{
  "num_key_value_heads": 4,
  "head_dim": 64,
  "intermediate_size": 1024,
  "vocab_size": 2048,
  "hidden_act": "relu",
  "positions": "learned",
  "parallel_block": false,
  "init": "trunc",
  "init_std_o": 0.0421,
  "decay_fraction": 0.729,
  "final_lr_fraction": 0.1,
  "doc_mask": true,
  "max_steps": 6534
}
MLP neurons of a small language model. Each row is named by its layer, matrix (up: input weights) and neuron, and shows model dimensions 128-255. Each number is 50 + 15 x the weight over its row's rms, rounded and kept within 0 to 99.
After each neuron's rows, "fires on" lists the tokens most often at its 100 highest values on Wikipedia text that the model never trained on.

L3.up429:25 42 57 45 54 54 47 64 60 63 34 17 41 58 63 40 51 29 26 58 33 78 34 87 68 47 32 36 26 37 41 46 39 41 29 49 51 47 54 51 45 60 58 55 38 53 29 56 86 65 64 43 41 69 68 24 34 38 59 35 54 21 46 45 77 46 56 45 20 35 49 58 61 67 17 36 65 60 29 69 46 57 76 59 54 87 38 88 66 74 25 60 47 47 51 26 44 22 42 50 42 41 40 50 71 53 58 32 55 38 41 40 65 48 69 43 49 32 40 45 38 35 61 36 74 59 70 50
fires on: " pr", " ac", " th", " may", " elect"

L3.up764:68 36 50 83 75 40 37 64 36 52 76 38 45 61 55 84 49 29 73 71 56 19 44 57 69 57 52 40 42 53 52 53 52 47 58 50 36 20 68 45 40 40 33 39 23 76 69 32 62 67 28 36 42 79 42 48 67 60 60 62 68 45 84 54 50 43 41 49 37 39 47 67 53 28 37 67 39 58 48 27 63 60 55 57 59 47 57 69 56 52 53 31 41 54 59 41 58 50 55 25 35 56 33 58 69 56 47 74 56 53 41 23 34 56 38 30 49 63 62 35 43 37 36 68 50 54 42 26
fires on: "ubl", "amil", " polit", "min", " count", "ordin"

L3.up517:54 50 35 42 63 57 59 37 50 56 49 61 55 63 79 34 43 15 48 29 50 31 61 32 43 59 49 35 50 30 57 61 53 46 43 56 68 34 56 50 53 54 29 36 35 51 61 61 45 91 44 10 48 59 65 59 38 35 36 65 52 22 40 62 53 32 72 44 56 44 45 57 85 42 41 69 73 49 61 63 56 59 64 70 43 53 52 24 59 64 60 59 51 60 51 53 26 56 60 56 34 57 67 48 51 29 46 44 47 39 51 37 61 44 65 21 45 39 59 59 61 61 48 43 60 81 75 21
fires on: "\"", " ", "\",", " (", ".\""

L3.up100:72 48 68 39 37 76 86 37 68 41 35 33 78 30 59 60 21 37 54 60 32 09 58 37 65 69 43 46 65 42 32 57 27 25 81 32 31 41 41 47 28 51 31 58 66 52 55 34 55 51 43 43 39 53 42 23 54 37 44 55 78 69 36 44 52 57 46 61 42 60 46 35 65 60 41 45 54 58 63 46 43 45 86 41 48 44 41 65 30 60 41 52 38 49 28 30 42 30 54 53 62 79 41 67 65 33 45 50 60 63 45 42 37 62 33 35 73 49 34 58 44 52 46 78 36 43 37 36
fires on: "andid", "ann", "ino", "arl", "ott", "iel"

L3.up616:46 52 52 73 55 48 64 58 59 31 52 31 55 41 40 48 65 46 36 68 48 60 35 42 38 31 61 45 41 66 47 49 51 54 61 30 71 98 31 59 54 46 59 63 50 33 59 69 79 43 49 34 47 38 49 62 22 28 42 69 59 48 57 00 35 38 80 44 09 43 67 53 52 50 43 55 30 58 37 49 28 46 68 58 44 50 58 70 44 60 26 42 45 62 25 36 51 51 58 71 66 21 59 36 50 37 64 61 48 41 63 65 31 78 53 39 54 52 60 40 51 62 73 68 26 37 54 65
fires on: "z", "3", " old", "oll", " Country"

L3.up996:51 36 57 10 49 73 49 28 76 59 34 43 41 45 41 61 51 43 62 56 62 35 74 43 53 58 35 54 30 52 66 84 60 40 73 62 51 67 24 44 44 35 59 64 52 62 55 39 50 64 34 58 61 39 52 37 45 39 66 38 49 69 52 61 50 39 35 66 59 87 49 41 71 38 62 15 66 57 57 62 62 66 63 41 66 52 60 50 75 61 39 44 57 51 52 44 54 59 55 60 46 64 41 64 13 43 27 35 45 49 46 35 50 62 78 35 48 61 32 48 68 60 60 38 48 41 36 60
fires on: "ic", "uman", "ilitary", "ive", "ate"

L3.up277:48 45 65 26 50 50 51 48 84 46 58 25 48 46 61 60 65 63 43 49 46 43 60 44 44 63 44 26 33 60 30 47 54 61 48 45 46 40 20 29 75 52 56 31 50 49 72 45 43 76 28 34 11 40 52 64 45 47 39 43 20 81 43 82 33 64 53 59 50 38 47 56 43 54 47 55 47 24 57 45 48 46 45 67 58 55 75 60 48 57 58 31 48 64 33 28 36 46 47 76 46 59 78 23 27 79 49 33 61 51 32 60 76 40 44 37 45 58 44 47 37 35 69 55 56 68 52 55
fires on: "ate", "ant", "ous", "ort", "the", "ior"

L3.up890:38 53 46 60 57 37 72 65 45 63 40 61 41 70 50 49 48 49 25 36 48 49 35 56 69 67 47 45 62 53 64 36 53 54 61 65 41 28 56 43 57 67 47 61 84 74 64 24 57 41 31 25 39 25 50 53 69 51 34 66 43 68 49 68 58 73 29 63 32 64 65 42 44 55 77 50 57 47 71 43 65 36 42 85 58 37 34 66 45 50 44 55 56 52 28 24 29 36 54 47 47 22 42 49 62 22 61 52 45 56 47 36 72 46 39 48 30 55 44 47 76 48 56 48 67 57 69 28
fires on: " y", "ets", "ind", "es", "ith", "ove"

L3.up351:37 17 54 43 66 21 52 64 55 44 82 39 46 84 70 54 52 41 18 65 31 51 57 44 66 53 56 04 66 21 63 47 63 50 49 55 54 21 55 34 53 47 64 22 72 49 41 46 58 58 23 38 45 32 52 78 76 80 36 48 38 35 38 49 71 85 47 49 42 46 48 55 82 56 51 40 48 48 56 54 59 46 56 55 65 49 44 54 51 56 43 23 43 86 53 66 59 14 59 48 34 25 27 52 68 44 38 92 34 49 38 50 58 30 69 45 46 31 48 70 73 54 49 38 36 40 42 52
fires on: "20", "21", "duc", "31", " serv", " based"

L3.up798:44 59 48 41 53 40 61 42 65 58 31 52 56 62 60 59 72 37 35 73 46 34 57 67 32 43 54 25 14 54 54 35 43 44 62 44 47 37 58 35 42 52 63 98 62 52 56 49 48 58 76 47 52 53 53 60 80 37 30 64 30 56 58 70 39 40 45 69 47 40 54 65 41 36 44 69 61 40 61 84 52 48 49 74 34 58 70 53 66 82 53 49 34 61 55 53 41 62 48 40 36 50 71 57 55 20 27 70 39 59 42 42 53 42 48 37 68 39 76 72 59 74 60 97 48 35 77 62
fires on: " att", " int", "ourn", " App", "iter", "port"